{"num_hidden_layers": 10, "hidden_size": 256, "num_attention_heads": 2, "num_key_value_heads": 1, "head_dim": 64, "intermediate_size": 1024, "vocab_size": 3333, "hidden_act": "swiglu", "norm": "rmsnorm", "norm_place": "pre", "norm_eps": 1e-06, "positions": "rope", "rope_theta": 10000.0, "rope_fraction": 1.0, "qk_norm": false, "attn_scale": 0.125, "bias": "none", "tie_word_embeddings": true, "parallel_block": false, "init": "normal", "init_std_qkv": 0.0736, "init_std_o": 0.0, "init_std_up": 0.0736, "init_std_down": 0.0, "optimizer": "muon_variant", "learning_rate": 0.00364, "lr_mult_down": 2.0, "beta1": 0.95, "lr_head": 0.00792, "max_grad_norm": 1.0, "warmup_steps": 200, "schedule": "cos", "final_lr_fraction": 0.1, "batch_tokens": 131072, "max_seq_len": 1024, "doc_mask": true, "train_tokens": 632600000, "max_steps": 4827, "dataset": "wikipedia_en"}
MLP neurons of a small language model. Each row is named by its layer, matrix (down: output weights) and neuron, and shows model dimensions 48-239. Each number is 128 + 32 x the weight over its row's rms, rounded and kept within 0 to 255. Numbers have three digits each. A neuron's up and down rows have the sign that makes its largest values positive.
After each neuron's rows, "fires before" lists the tokens most often just after its 100 highest values on Wikipedia text that the model never trained on.

L5.down25:136154151137129077128111177131102085148134126129151088111142158127193092116156153090031108162100141120130119148088081162193072139099164176117108154161129145131155101129153098112098092062131177140161116123105052106068113156144200102103189126100141122141053143106152082084185096141080115093137137117081105144156113122106167173126115132134106104126178144116141068098071094087132095114152113119095153100135094147181131129197138139149122183125111144109120119115184131083102126144136103108151166146106095182130054116077196160135154122097119136138109084135143142116181093134105098191
fires before: ") ", "\n", "; ", "). ", "y", ")"

L4.down928:098133126153104144108099132150139156073108158137198112098129109142163116136090185176136124143098192125113082098105123141129114000097223122180087099132081087152131090135144158055168090150111105137092161111158094122108093095095119171145146140090090136106148086108154095095145151134036122173100140107118121159122140107120149105118104090112102127069102137158153166101128109086122159118097139127182109058123131089076080137108135139160132103127094156098139164110091107123137111050136152185076108132149076142132150115176106139169118212159120115121135189105198122112076173199113105104
fires before: "| ", "==", "===", "=== ", "== ", "The "

L7.down15:139114123139130150098116134109110149136155161142166112108092191139127144174158153152205137124127110125096135103137180084129115151114141104107018156082077132176052155109091133078078117105126126154165166160128137130137152160106106149127096128122076185118180173187101155152084110106164186101111096150175173173164113154131114119138081103162115118176125141110135095062177187149210171112165107166159113069142145124105161133104138111152181173152112108134084176164166129133121175090111175105111172105097126151133119118134138073074143094134120119193172115127133134127118084170094158165
fires before: ".", ",", ":", "″", "′", "–"

L5.down347:055092158114183168142125168146126114144089145145094111139109124125139077100129168148091121129135149112105108070144162086094150135127113101098074142149105100092170118123190123170138140124146112188092171083133159126140180143178157165120133154104110116104153066070092132150123159156206111141055115114117150181125122125124148076179125120109116063202174129156193146135139102116122172178172121196066084154145163116121206177121116075149091100141125121148200124114114137105166114141130165169133090135131165052121117124115136134123073144036131191143106111148105165168151111097096146135
fires before: "a ", "a", "al"

L7.down439:117117061165131150161151131119121132152122143084135108108090112111124129097097089116133151156164114133123143073089113109090121089175133173104173168111182138045155112117084148075103147162083130204124082147171111117141135102107000138110128114146169091101076172176114083117078136110155103106119195115117108144075122118095074135154131174157111139034127091167116126073148122139109081118166105120158087159088160139135142164152157131118117111127137173178169177101062153103123144155140132170123132155102104190100089113109150136121199142101167099073181175135158100122131117125083117111
fires before: "==", "| ", "of ", "and ", "|", "==="

L7.down424:137076132189104099154106156159142116131146116120102170161114157144106084100127116118169145159207136132118113159130123189144119103177119137129158121161138087167119092110143142190168130142117152126118143089065095089203160149144111111126111179193137126169056119127149178118161045093106120156125143125100114084150137109101171140120165149074121104076128143058139114136122162143114089133204108190153172180129138107153118114086122149000160136116140138078134140116120136146140136173195078111135102093110101174087165168110141071166152122121143118083073120107110143116201173101164062119
fires before: "- "

L7.down860:129171113076114079077127138107129172079124124112091160127120133150135133132096098116144077035169132116148118073097104157097139130137141079071089120151112102108109123167154137156104158072158139116155105114146197154103111146112123123084150070181102181181144127114121147107144142149124137101092114139128103144147095195119134133087175150105107152069087086079091174170209132119174172080079147169156137146091177107186143138118079156107128137102162139134039097116168164131146132154112160090205186140155088112124100180213182181165141155113132126102137187123135135091135084143167119186
fires before: "e", "es ", "ed ", "es", "e ", "ually "

L5.down745:141132181146141110102123131160112100154100059135170150122147126156102104120125166100096152076143104103202143130073132140128175146161102112140137063127138156152103149066084108193140210116159120172127150124079147098159156125113189095145116079155132119132121143136095178110146125152105158080146115119140106202147110130101162147088131133202167109119118116128078167108055158101110129182157156133135148152154125100157123175141144173107101135109167095097217136141187070142155172141105116115122212164254102161089085127109188091083129138107142170055119104186155113132125182092124142116
fires before: "- ", "The ", "==="

L7.down298:144122146104097093073151105173098072132157156112134092099120157092119092144116142123123125052128138131153188172153100100138187169138148135110146144072142124137107144186164110127162160185071125157101133141116141069124118167179105151187177123155154145144163132166130084070117152134077093159129138100213120190166179109148104098140116076111155123113138116107119134192129139176137166110115124138097080200149064072111104167183165085091126164137152181167054136170098093147101132141173164138141122101117139108215100139099136087119122140163136070087160188184080142141144165121126197158
fires before: "\n", "\n\n"

L7.down549:136112071142135162148123074189022107132190141168148130080096149142144149102188157094126136060115137097162132152096154114116117128168135183070174180145095112134105077141110087109092129181150149177149083076081119141134110105146111073073158130168133079100101122113123118171143102153199182119111085110175152110150160176103107129136147166153075052133075135130141127120113175140140115121150049086101106125102171096113087103157138124106146137103116132134117106124125051155137140091057156195113154219107152145115135095127122167166102101110169117162087168172101159141159130157144132168
fires before: "| ", ". "

L4.down561:125069128124118149114185127084126085126147127095104083130123116144135146114072159149139073187111128135100174103096130074114101087182152107085135100128161148099099132091174121105134183121124094116092155150124132128111073048136088128124116112132141119093202202134074169102147121087122121182112177117106141111135162138169118166134186111171175144138089137134151090137151074116080155116109153120092146146115119114118151110113146111148097144140165105117142057180111096176099118179152079106116148155124131055108195095140136153131064111075103153098111188105202115133157103053095072125
fires before: "| ", ", ", "\n", ".", ". ", "-"

L7.down29:116182119114135152135077144128117140111158131118144125153141111097140114142127077115155105138112188132174099109161042104103139197167114116071129209190128142118149032121128133104167099085124109131094112139197105141108133162113074185153108179152135117089084110129118037126113161141171176147154025120124106157073098145123122126129117151168117134107100190174137154144142093107189083128112077158147122084133073076110061116146091143132139120127082081136163125133167137127075121161151103108136079163203105102140135201100070084139130098138170121193087147133142149097121139118139122137
fires before: "| ", "(", "|", "by "

L7.down26:157132141177142118088097168107087112154109127164155175144078126073179183110186143170125105194117142127139110090079110125079138067129148073165063121116123111128096147130138119139084099169098129140126130132016136159074138114150017141182098137136162152138158133097088124151122108125087098091113141082180133171139102206106150098148097137140163172152179086132114142116099157173125130150156100156103175181134156136142148109109136097112104141205153088071076086144078177106143114146134103133174131112119150123105104142172168179123202101136133122098156199132122099138097121137099161119
fires before: "ed ", "ment ", "s ", "ment", "ing ", ", "

L4.down38:075153126112119098181139157134155118131114135112107163107133162157084167118175161093165114151174131114143163092152072113116140125080108124106132127078058114120111139110123091115201092130144155013089100100092108124140099107119038145140119115136161109185132065177152118162177152113153153143074141113122079045153125128131104129077118122161162183200134120090200149127161195150132177113119122084085184150146128098133087208071118109155099081122156092090115142133130132134127058125125161142150147140125125110083109134101150167119085139149098113103144111158100129098149145117146044093
fires before: ", ", "er", "\n", ". ", "er ", "i "

L4.down218:150120161166141094129135128221113113151115179153170143144076153060152147175127120114110091109136109149169177115155174089118081139121153122130107211116085119132092112132151141149142165173095177108097206133082131146125063111073133156043177176130168131074073121140086147082183127076121172100146100122115111230179177159130170109128139143141141185103123122115135067143150164140099090116155125119195082140116062107163074135145151110119165104138120126140188137140126130139151150137122060146165121158096107154162173137105148133124141131114099152104101113202087100118133140129119130114
fires before: "\n", "- ", "', ", "\n  ", "'", "\n\n"

L5.down265:104089096115139159142131145159102139109109210147097169112073108135142127149122143051101122198177143149115169119123082127127167187130087136128124117124164145148185095097183179169112116151159145129087156152178125139139137146177063121158144101120153181156057075094109163097162101166084138095110171116144126082100139155130164124104147180139137127127141255108183094126132133146103189181135165086120119130120113084104179149087148137133101125128149149088090090123151088162123069131139083132117098134126130185163189110110106081088125152164098191114136131208096158138152062124142109124
fires before: "″", "′", "a "

L5.down845:122108096124110121157111115156132129112118102140153171126119127142150117131158142113221106102126105135096146155098184117132185169126116123146088123166123113164093136122138134149100161130184106086132192147104136140091119161199104128187087192172167144191166137166132046134142186139164117140088117124150120154140124133118157139179112142191135122111118082098127097093139139080094082139142154196116147087122148176097102123088157071128179123127121125172170112141181144149102112140122127157183176131111072140157094165201150071083076129154086147140088121120115108091087129131101174047
fires before: "″", "′"

L7.down813:099122066140076127137155139163121157160069143194118155135079151170150153066117144140058099130103107146160147130172157132101193093168116146069093130141138129129084089122217096105125150169106128137091153109151086127206103093127043110164149133083067085112141120074124125144094142101127124159146123154116126107224116169146168071134111179144133082193070101147104119147128105115143148071142141064132094088106168134133132136125113057091174128139099111097113155075135137168135109067140126109138171144136123065089128127110130094134120101183168113191142134115139103095156114092121174134
fires before: "–", ",", ". ", "; ", ".", "st "

L4.down558:093119107132107094173127109142119081083126154111119139131121135141137104139123138138061099140153206157141162126054151122157120149131097101166108121121162104117140106126069107147103110130082153129102141058111128163145138137130096154134190067155116111154165085125140120133152122142180191104170146097163051161174132132103124107175158108153111175135170109091178172100149163147112168101156108170086131103060238172056104176089149117096098161090139171164152170157124129122193152126119105137125220112122132087151152173133137119116170127102156120109125119070141184118101113082119067151
fires before: ", ", "==", ". ", "\n", ": "

L4.down848:142131122147177100107161135156150075103128098186180106150138101094125121134121141182085138101089165127026099152110155130125121119102109113084103108160140154222106114112102147149126115173133184172127109139153095160132214090127090129125131106125199120149114133195153021080173159094132110087153163078166124107139138080116161160116143139108156104126110145160181130138089101131106118138102109155064067125129103112103110158113167139131104053172166096104139153099154142158164137109085090169092077131151182137138132079137103129145142134128104109163177110136126084135116165151099141089
fires before: "\n\n", "\n", "000 ", "\" "

L5.down976:139144091088136154177143187111155122132142093167113169083089166111077143164131120133116105148185126134103128086153164092061178119161108127087088176109102099081121136141134105216128137130129099112134086062144174169087150101154088167159126142120076126171107106110108110103145171092161156144127128128122119203127147087214160100162121108142150061140070091143133126118134080131184199086090139123139112172168115114089114145030148085072143093103138101185173156146068119139132129195144168187181134107106130124085164101088114155154081141089162152101171137140110168125097117150106107113
fires before: ", ", "\n", "\n  ", "), ", ")", "; "

L7.down534:070167107140100153129144129128128146163141205113130188120171127117126149084079189128130180125148191147129144118202123099173136073163084047100132140096195155180099127132120097148099124150175118192158096141119176137110106131137053169136128134181154121165128163146160130170127152127122177164117078124130145168173134157143089115147120126169072116072051179143128131112169172143141126126099064152142165128165120141140091093173123150138144156107190077147155200141147140159189165097135113157108106176180098105141111104129122126137139071101094043145157175097140114132102108157112139141
fires before: "- ", "'", ". ", ", "

L5.down614:124142159071089110140118098118162093165093177106125136127101105186143165076164120175149149124127068163086124138160177141060133072134102117150125161120170157103123180113126134102153152148144084112112162073107080105109137129155000144159112114140112157145144111106136133142124107118118072159056159175097147157187089148143121109140136174146081144159090160089129165104097107106153174088121079183068144134126122127108081101121179134098162144092089060187086108177086123126180146132128165103115070169125139168085100134124107112171190129066154125110091144115102152077108068162206118047
fires before: "; ", ", ", "2 ", "7 "

L7.down918:159166138135179115092144129142122160108114113168158162090064155145180134132104107064087125124160099125146078134128124094114093165124124134150159112080103170101122086136141108119080116125137124124130124116054135120109162155080084072179154066099138063134132167176126179095115126132072108086119149131127195115119102115164154145192126101120141139171107100141153161101160164158138152123104136117162132220103105157206131116156113116130117126180128075061142146108102163049132090146126149148155143143058140091136172161163163188168157132139179133110148089117148144144106167108117138149
fires before: "ed ", ": ", "s ", "s", "ing ", "-"

L4.down901:162159140143085108124138107061109105081179160120085180135087080071111150123109147081193089167152053152082184113135137109196103052144083104116092119105135099125136126095134114109157175085113123121163154097159183144169143161114079123123132085115157100125047137079092083123149132108165109105132072134131136122160120109173139101144107136090144142151137097154169177100120134151109111093119169152086063094122181119068139123090135142092166063108085164120200120144153164113111118139088185127122183181089122158146168113115101162088100086137119138161107077128156146141130114103178147158
fires before: "==", ", ", "\n", ". ", "===", "and "

L7.down369:167134117211082123093166151157096152115174135092150118151144117136177137152126096113142124126132138131093108184101127151100050184163117120163150130126132155148155139138128120133193132107148116125162164063132195133142099095180230091161099114157120178121175196066184158069145145143138170131116149177115155140124142186126166172074099166099122070130109140156137115139115117089148147109196128170095163158152127123113165170150142099089173169112162130077169152101090112114130140105080122128139178132167064121140135172151121128193172150140085125133147159138068110098092142176127108156
fires before: "8 ", "9 ", "9", "8", "7"

L5.down880:064111119148096181073182137124138134143118119127137145162113150134157132090150127172154113130132145169096098111135094129144133109182137052132089112135057096160106070139091130152138120153148130134069109141180095153122171139108076213120065165092146128160150151114067031131102096147103178120100164129135105152124134092143152096123137139136122121109157126126093070126120152202099057150139100135093108159153135145126084127121089096115079135092055131106165115093137134157096072098135078177153135100187095127116088086108148119162120108107116073115092140125135135146069134103134146094
fires before: "–", ", ", "\n", ".", ". "

L5.down742:137128077163111117108115147082107211113119108135132116149154138128073107107118120116096154112222141186183177137143151106135109091137155133116091166161106124122162131154109118099194053139108127121106167185152088102153131148129140123137140107145114142107158112078224226138172084136129083098111103088124126133119088107128121124131117157136079162191100129133091167122081117048127164207149127117184127124119171149161145082163170165133115092144179108085158105127111164110206171155093110129143144139096130116107168154125134143155061156108139092138142059152132131152134117159128090148
fires before: "of ", "| ", "′"

L7.down732:149063134136136149195144100100166129159120130117159154126154133151154093116132114139087108174167192114108197112131056174166049157148113188104110145105144182115182156164154138111093071137082101118156163181109065144152081134108157148119181150053148121131171127068146110129123158148154189135186092093106120158144173136172142155123167130131074124133124081173174178181108181123193193147094135094146146126128179114147103122098116105150201117138165140112114124077130164131104160077134139132177146143145107133165150082132128143129132151133111141108138154135110134154128124122148107134
fires before: "| ", "|", "contr"

L4.down579:159158192112114136114147110123139141097121149096110032107120076123153109086134142176145105157074097107151109117159097102144062150080133140137103173090086126120113186138157125170147215151111164072177059120125120139130113127146068107097133108117139117158089122150133135116071147130096177114157151114139071114078122113118128167137157115174156119053116091144148147147097075115130188076101069101167106174083109104133120113084118162127127135067147120115180127142071105230114108111059135136155134111132086109099198105138107134189097097058095146101110146084113090130130135081119100181
fires before: ", ", "\n", ". ", "\n\n", ": "

L7.down831:122137196078126118138152123142143179194112172081114098142099139146140150103124192153115120142191113158159153128139105104155127170145120094144178128097080137111084121066170189102122101133137147119142126132136112127114053138143050115067121153116151131117075145116105114118161135191136198147108092118170131114102155094126103101162105138161119066137136155102110104141100114135113079101136163156207131102153152098091115107158168112182109080181137161128126078131077090101111096059214133087131148138203152179104127094117112193107118182107165124104170103102103117092106151063087061208
fires before: "0 ", "0", "2", "1", "2 ", "1 "

L5.down180:126150132115136174087145129125107076185114131124115162148167174097101131160123161144136131200159148091139119063131170098072132104115119186177131134091154142098156157144121114138129164150107188072080097140120183095106107150130066095119094116128170150167078082082154163128145095108152117115107064085149113163155081137085124082115125097161106137103124098094092131070121141175161146072140077065183094157051065103120119115116138162134090126111129101154130142134149144167145181131164129213153095140152170100101208092174162111117114108054122157098130165174147094104091124130100160141
fires before: "\n", "″", "ion", ", "

L4.down929:121146093108124109127200126102122128103145164075104146092083103128147086119088183161118136101174134089152122086103109152089105120172178156154137135098174127109117118101116135142089149159210133219121080101102162141117154125065063170158053120156101134107157071134117103092146158101084123108106153099107144133129119070100101135036129095107112149083134098106209178120157131122150171101078098170137149124079146159062126122110170143124112134107179157119142086104128129177153089153118113105116122114175138073116113163116103141086147123166157120105182153089175123070138097144176112098
fires before: "==", "== ", "In ", "===", "The ", "=== "

L5.down244:164110147176078069116086183101182138105085134089160063130181124154122173146096107093124127118136126066121104119122108130123110096167054161117154166147144164165138111133155131086100131163132116075059166121060180139156097136119083136103129118119075079110137132134130131082135105158091123128133130136144066164064134059132121081111079102114084140131125150175170134116111163150111119139093066107143140149177144097169119155153149152119168140144169177187135113191128129121124138073129176230144134070089130090156089165179144109139095061173159137157116134116147196148143147094128090107
fires before: "\n", "\n\n", "es ", "ing ", "ed"

L7.down806:170165030146153128125151114136112114122121129134161146125150136157075145145132197194134174170152152071154159143102120114095111109170150089098140150144173084097112094094117122084107112098174128159063107090046156150125143178159076041159133135135159170129078084091114095168152142119154153115104150159148117155152148078113119159108095216104143137103175151122087103110142095096128152153126144116133152094081153110165109145125158122123082124156173119181175147200079153091154176102109144126145137133196130186105076130129131111130111157141133137089144161095129184107171133121106168148
fires before: "=", "| ", "– ", "(", "|", "go"

L7.down522:151132157174115125143114149122147115175128155112153162184173164134095144130137156154145131123100111166135129173125148093111083234179111198095111143126142169134049126089112159126105101074140131100150176132057164119130165126113000147188168121124116110088117155134186132129099090083096112131175151136104129155105140105126165221148160192159148110087124058082118156071126175104082138182099139140134127084132125138124085136099064159111099079126216133125158151156145104095121072066130120120086096131141129111101157114145109118096137125128117176094137177106151111090127086190158161161
fires before: "- "

L4.down321:181176176111183121156174137186158126106125135093078130078125154130144126116098122162137186151097158180133141109132157136164103143105094131212081121110100109139130126121072109162054153055169169126110116126112148134145154120123046132145157140102114151098095128120075163110119110083074199123120079150144108155160162087166160132172148113115167110175159076081134151128149155139132138107100151107107118158134112111136112105106095114107171094168192162099153104123102155088164124140061096128119133076102122135127159109117063161162108076145122136130142191129153134136144157183113150141
fires before: ", ", "\n", "\n\n", ". ", ": "

L7.down939:122124108085182105162143081195155157118166146118104114125096131101142171104100156148157132173114136067076166094122153116070144208144108122105161123111102111147077171125163141088133110130152068147152148066137181126117173149162069130105160070088126092135131125128130093083083092121128180111181121152163146123170115093141136133151150140069112146157176105112111123194091119169087095120089128122129139060139050119152093097133131090168147088165144205098148131125094132166101100121132153159130113142170136117067096083098139092089095103105134086157096149140184081101180163118147130173
fires before: "2 ", "3 ", "4 ", "6 ", "1 ", "9 "

L5.down60:102153135106107141139118168091110086076089158110125136073174184182085131114128173171095128095136129158076196104134054152097154115135117111091149118120143136079059125112124133116063153100142126099128130132064104132137102116161009115102119137096134134132130189129103120151215111159125166132145126124143143087119146141134120107108184137118108066110088145145121169144128145093115124074166112169113109120055136091120121120146122102104149089121144147062182129146107101095155068199139122184077112098158074113087181133156137142153128152154138149149139121106145125052119120116100115147
fires before: ", ", "s ", "'", ". ", "est "

L4.down181:143119143115161171094128078128119087060110148122158106202160151109136154092091166104185133108161154089109124158119216082157113083149167118148160105161070144074131140104100157127103151120137127125178115198082091134086079104103180136133112058119131075180185114129121134089082094146113152154098100107140102139116113095110076066115166118130139177071118077153130134074100096105201135098125158125148153085167204100092115156107130131166122103154105168084128110117177111124156072094104174177131114095112125094109162139169102134097101055138073105115114134111081048157152154164094100135
fires before: ": ", "| ", "- ", "== ", "=="

L4.down797:125156178182060154104114064104129106153150134140066124185167107111117189171170150126092162139127133169137183127115109092118110093136078081155121106120148137166112128125136094119170182134098160136171161079172120106099151152092066149063168151115216207182172174192074164244110123142074167093139111126151089115143121104134102165162132173168093147136116132125165148151120125188142158112114165110154124150187117108161106122108119121163124149139132125121175168124122185154168085147098135149107122129113114131125127143185105175121127150142128109078105088141193171137115138146140135131
fires before: "| "

L5.down922:138175174170181154135121184144134176102103187144116105092102102143088153102070173112111184163122095109149067076169094142135077092129087145077101192035130091107123113141090101171128107102114102141071169054134126120126133047142150126157164146103114147093111069172180137106113157212172138109126119087094123179124070161091119143165055094117127138157099191097079133167138116115149108113165123147137125127161119138166089046141153173083134104125146101162117142113151081160102141118101141114154128141136102093143100155119144107135120156121126047132093052116111126120108088053132151081
fires before: "| ", "; "

L4.down212:140135150119181164082068144087099169157097120140118107131142094142091121157117153113117091091112095169128133137113159123137167200156133169129105125128124122144139124109081154106111176151151084127100098065144143140127082091171247085158137161091078166147114138177098150133099118129112113127149150183178099157116154127115122139086154129213101151124119102137137148175198084163125089154100076129131131112164092162089181109126107162128163182134091115126163153164130118126145074130049198158077118128087166159140118119095124090100091130142138042208079154123122144144138177144165136138
fires before: "| ", "\n", "0", "|", "pp"

L7.down850:087099114159118094063133112116158112133170118133139090145137067123086160174024131125140098065124127110133174108121123055137133110043133176142144087107122062093122113148149148075103166117134149140092094112155111141164145168116048102133171055117148054174124086111155114130129130136107096078080151151145161114171126010140116137130077131100162105094075128129107115147134162131132156144133120114172145228133163117141152139141109097143104131136106208100141194155167085166125157114088139143148117129136119154129133132082159198093143137092152090096158122204128082164131210111108144079
fires before: "\n\n", "\n"

L4.down360:142109169120145144130182165055114103081101156100074140116157114171165182131055163139128146133120098157105081076119097109132103171200167059133117157142128107126144091136116111156119083046149163135123125099148128120130130131115051156145117180176176117124124085108143120101132165116070159132185109107080109094176187133151101133190145146126123152107104113124191175113134159133127157142173114113116096128112194079114129122075097084128140129137171098107091109125185135178129108141097102142111156154102114133099112160148090171126177124198119140133105114106123077111142098039110109092
fires before: "==", "In ", "== ", "The ", "===", "On "

L5.down319:082122113128122140081077090142150124140114103128168092145154099128041122091164182141117124118127132151141114120134125121162138146099129170124142133156190145155184139149131099134133166084170164143092075111158177131079138124152055167134129157117142141148141136080127083157145161127055093115137072109155107102123124106032143157130076137143118129163077116121135188105101157092117129100159080112099084122120094091126110060069088109105120122118128116117179090091091155105152147048069124124189153162129152144210128119145135106116133078066137120158079143161112061122121124124167113183
fires before: "\n\n", "\n", "\" "

L4.down486:080146158120106104144070178143151065184154119119090132132160077118185160144102110088186098163185134169186143179132177151089138182191113115128142138136102136080132170166101170160107090151163163119152161129150113164173165089146168061074105177119158140124117088134134169150176093130074159106103144135111142169129112139118110142189136115141068144128138088152122116137108180091149143157151129175124142161078183146095091149177150118138111166173083098129136194109101132103145126125063168174140100123057197170139105103113127129176102087116129112090113173108145122089135123133106110160
fires before: "\n", "| "

L4.down695:089114125103088191101155109089107143082153167154143116133107149090117190076091157156146112169099104153100096162077118104117107163123130182076141185077129114115124149134092137255128120130152111123143081130104156123121128131147082141141137107105120117095158137210171091096144154098223130133162078136177113088098134114150149139116116095112185156132072157099121154078136128162155123110092143157051068106140169103120137170074092113138098124151123145095132109125113180108179088057159148137093129148126145104091183157106149092131171145130148115109120164075096093137143113082130126136
fires before: ": ", ", ", ". ", "ually ", "\n", "=="

L4.down949:165124134083148099101137103177152028104125200158178153127163098121148154077096136134115168122125131108108095114164099045135167200119152151168138132118111068066134136155118155119122160133107130105124158140104131122106120096135178102176085121164202098161084043131083119083145110121132095085149146112148134059158131087097117133108142145074152133125137143119128134085157169103134120151086104154111116116182135126113152120123087091125103139095111175119126141148130192140157115140042099088167112128164109090134096100111086159096139136140107153162105163139095079117126122084101120137
fires before: "\n\n", "\n", "- "

L5.down598:200166117152138121103140139122191143084062127159076134045098132154101069112162041106140112142182164137184113117197166112192094167176064144141152087105093179086087113158140128157108117122162105090098157142160093077146120120157181122134128154090160105168080160173090150033099158139160144094102109165116084126107130136089133147076076081169172174164161130100138074155144140137143096114098166086125135144128149129123120080165099151125119151072134134187119144136089105130117174125133151120050100160119127123123133167130125106123140134153148088134096076149112171120139164154185148127
fires before: "| ", "- ", "The "

L4.down183:170140149101112131175091131116138166127052146080115160126074093146111132104151082189136094114142130117145062076076117135174112095159113115118119168170179143209148141098144150154149116091150176177161146136151113180197077121153151127092157112165110116163143142117105131096092105112094093126120065128165128168086100198151127102156151142155167093115143128100090131111107172153135110104157109153195119135149128132069144174162144169137061102111134134092112092114157089139180166147125072144132195091145159095092064183134142195117110113113136138128087087119088126121123092151064107119
fires before: "ed ", "es ", "ing ", "ed", "e"

L7.down990:149102182053092149104202070165174086121104159135130176143068120108153109170106197080149108175090094163127080144109143122034136166155104106170144186101144133135137080203111120125116120122110109111144169158159150150095109063141037125143134108140145118140102182202093204116105102126145159123107165095137136143132113167137156130147126117131198123107115187105164106132196160104105129127120150173128139141125106156129095120112134120212124120103137112138083101165131172145173079103085151133126137104122092124139173155122125131127116119106130093161145087117136137124114145141147136141
fires before: "5 ", ",", "2 ", "3 ", "7 "

L7.down436:151161106182226115147090128108124115104073128121133140109159088151158148100097158067157168144087105148092093146180105086106082164177132161082072167139121207139103084148133121140047099146120141173167113117151118119108079131115095083126150131137166063131120145094097124111171096076111123207113153109179109125103120152140121159116125114107124114131140124149201111195115114120098066147123130150114069114091143085167070188148109153115134104157131143089136082155151159091128163117073169126142150118139140109101125169166134063103127154195121117186212123161176133124152136099136125178
fires before: "| ", "of ", "\n"

L4.down40:130123113139111078095139117174145073060093115136109153162153133083124058128157161134157090163119140172193103135144107174138089036100077159166113126072143129181158125129162107151103156137091158115150138122119078127168140088098101087134126169148160107091122157172124102178157094140166182174088148110092111124181102137140167091158126137148182125084136127124140139125089172122145105118067183109140105075134165175106162149141181154042075090137130079150139125174118071098168181138132122085133153132133158179121073180094152180113141095092167101132113186141114125145113130114144130113
fires before: "- ", "==", "== ", "The ", "In ", "==="

L7.down111:165137139179146124198168138125076112096083049170103080184116112141153155078157141062127129087130196124146118098163095154117065225089147088077164147117128084116180112140083129140092133134129118159126139112143136113154125126115060135145111169110079142113153135088177167125172142114132113098119145097125106151091105136103152144128116151103099130127175078139152146159138159122143183101122136158123161158134075174145122133146122087078121099093103154119145163067149192139089171148124092093148167116122161097109102116113153154176073084081089122114154163109058114115181120159151104125
fires before: "| ", "by", "4 "

L5.down371:143115139101143124121159125108158120203141089132113149186157124152122088152193140135148127128170128094160094123112180139176164098152132081127144171097169124118205161119165104133114093141111160141152112073101150116135151149150130116139109148164141216117169143091158113172092100087098141124082131118126089126133144071133111188122149096101113162101084082092061206125131129130181117139121155164139152139110144129173145095119164151142089120051119124110202114134096142159150129077143091142139181128110181155174159022120102155133100158083151180089095166199159154117203143124151129127
fires before: "| ", "|"

L4.down788:126132134127170095078143144073118118179114144138156107102117164120159168130111155187119101102143130127120129167122147101115142067093170154116090165201147141125098092143132094118150106138127129135102081149207132091098098180066000161174155153156139143119133047098096099137133081121107189145111135131124169113106159132117114128075125122154134133107123122156113149079126139124167182118125139141152157143144155134158119082148137135158110134168088085190144155097108155111109144112114134152197166166117104105125146143146146131167158187143148148039108144127101156139109149147078077119
fires before: "| ", "- ", "The ", "=="

L7.down501:151108102115105111175119120097119100120159121115041033185146161143121124104164108186150121094137136147149155171140130099106137207158116141205168123096134098117114136142139117164199108101127146137132172173165177116084103144168119110129166142143213150079138153135146139133109068129141173124075143168119155137158108170141120117120099098122138142093085141081126117126134151155165140151110108106123126158130150155141119157150102112110072111121118176101162132130123117150148125053065125122144094124155142085155162116141163099135117206119149101154168141131125209141081072097192194107
fires before: "9", "3", "0", "4", "5", "8"

L7.down738:094121153108076189148143091160164132175098140154118161131075133150079141189135067130183088142099107158059184168136123164107153158090118129127187137132066108167082103133119103132125143122145179124101137162085134123098127162151000138112100121121125136103161154123152106074137102109180156168067104079116172145159164120144177101171043101136121168179077142098159095158132150129071085148082117104064067147108135138145125154072076132141097195099171123138092089146082127135125192145191120096122163169084206132130168073111152121115117134146153159141157162161161102095175151131106095115
fires before: ".", "2 ", "3 ", ") ", "6 ", "7 "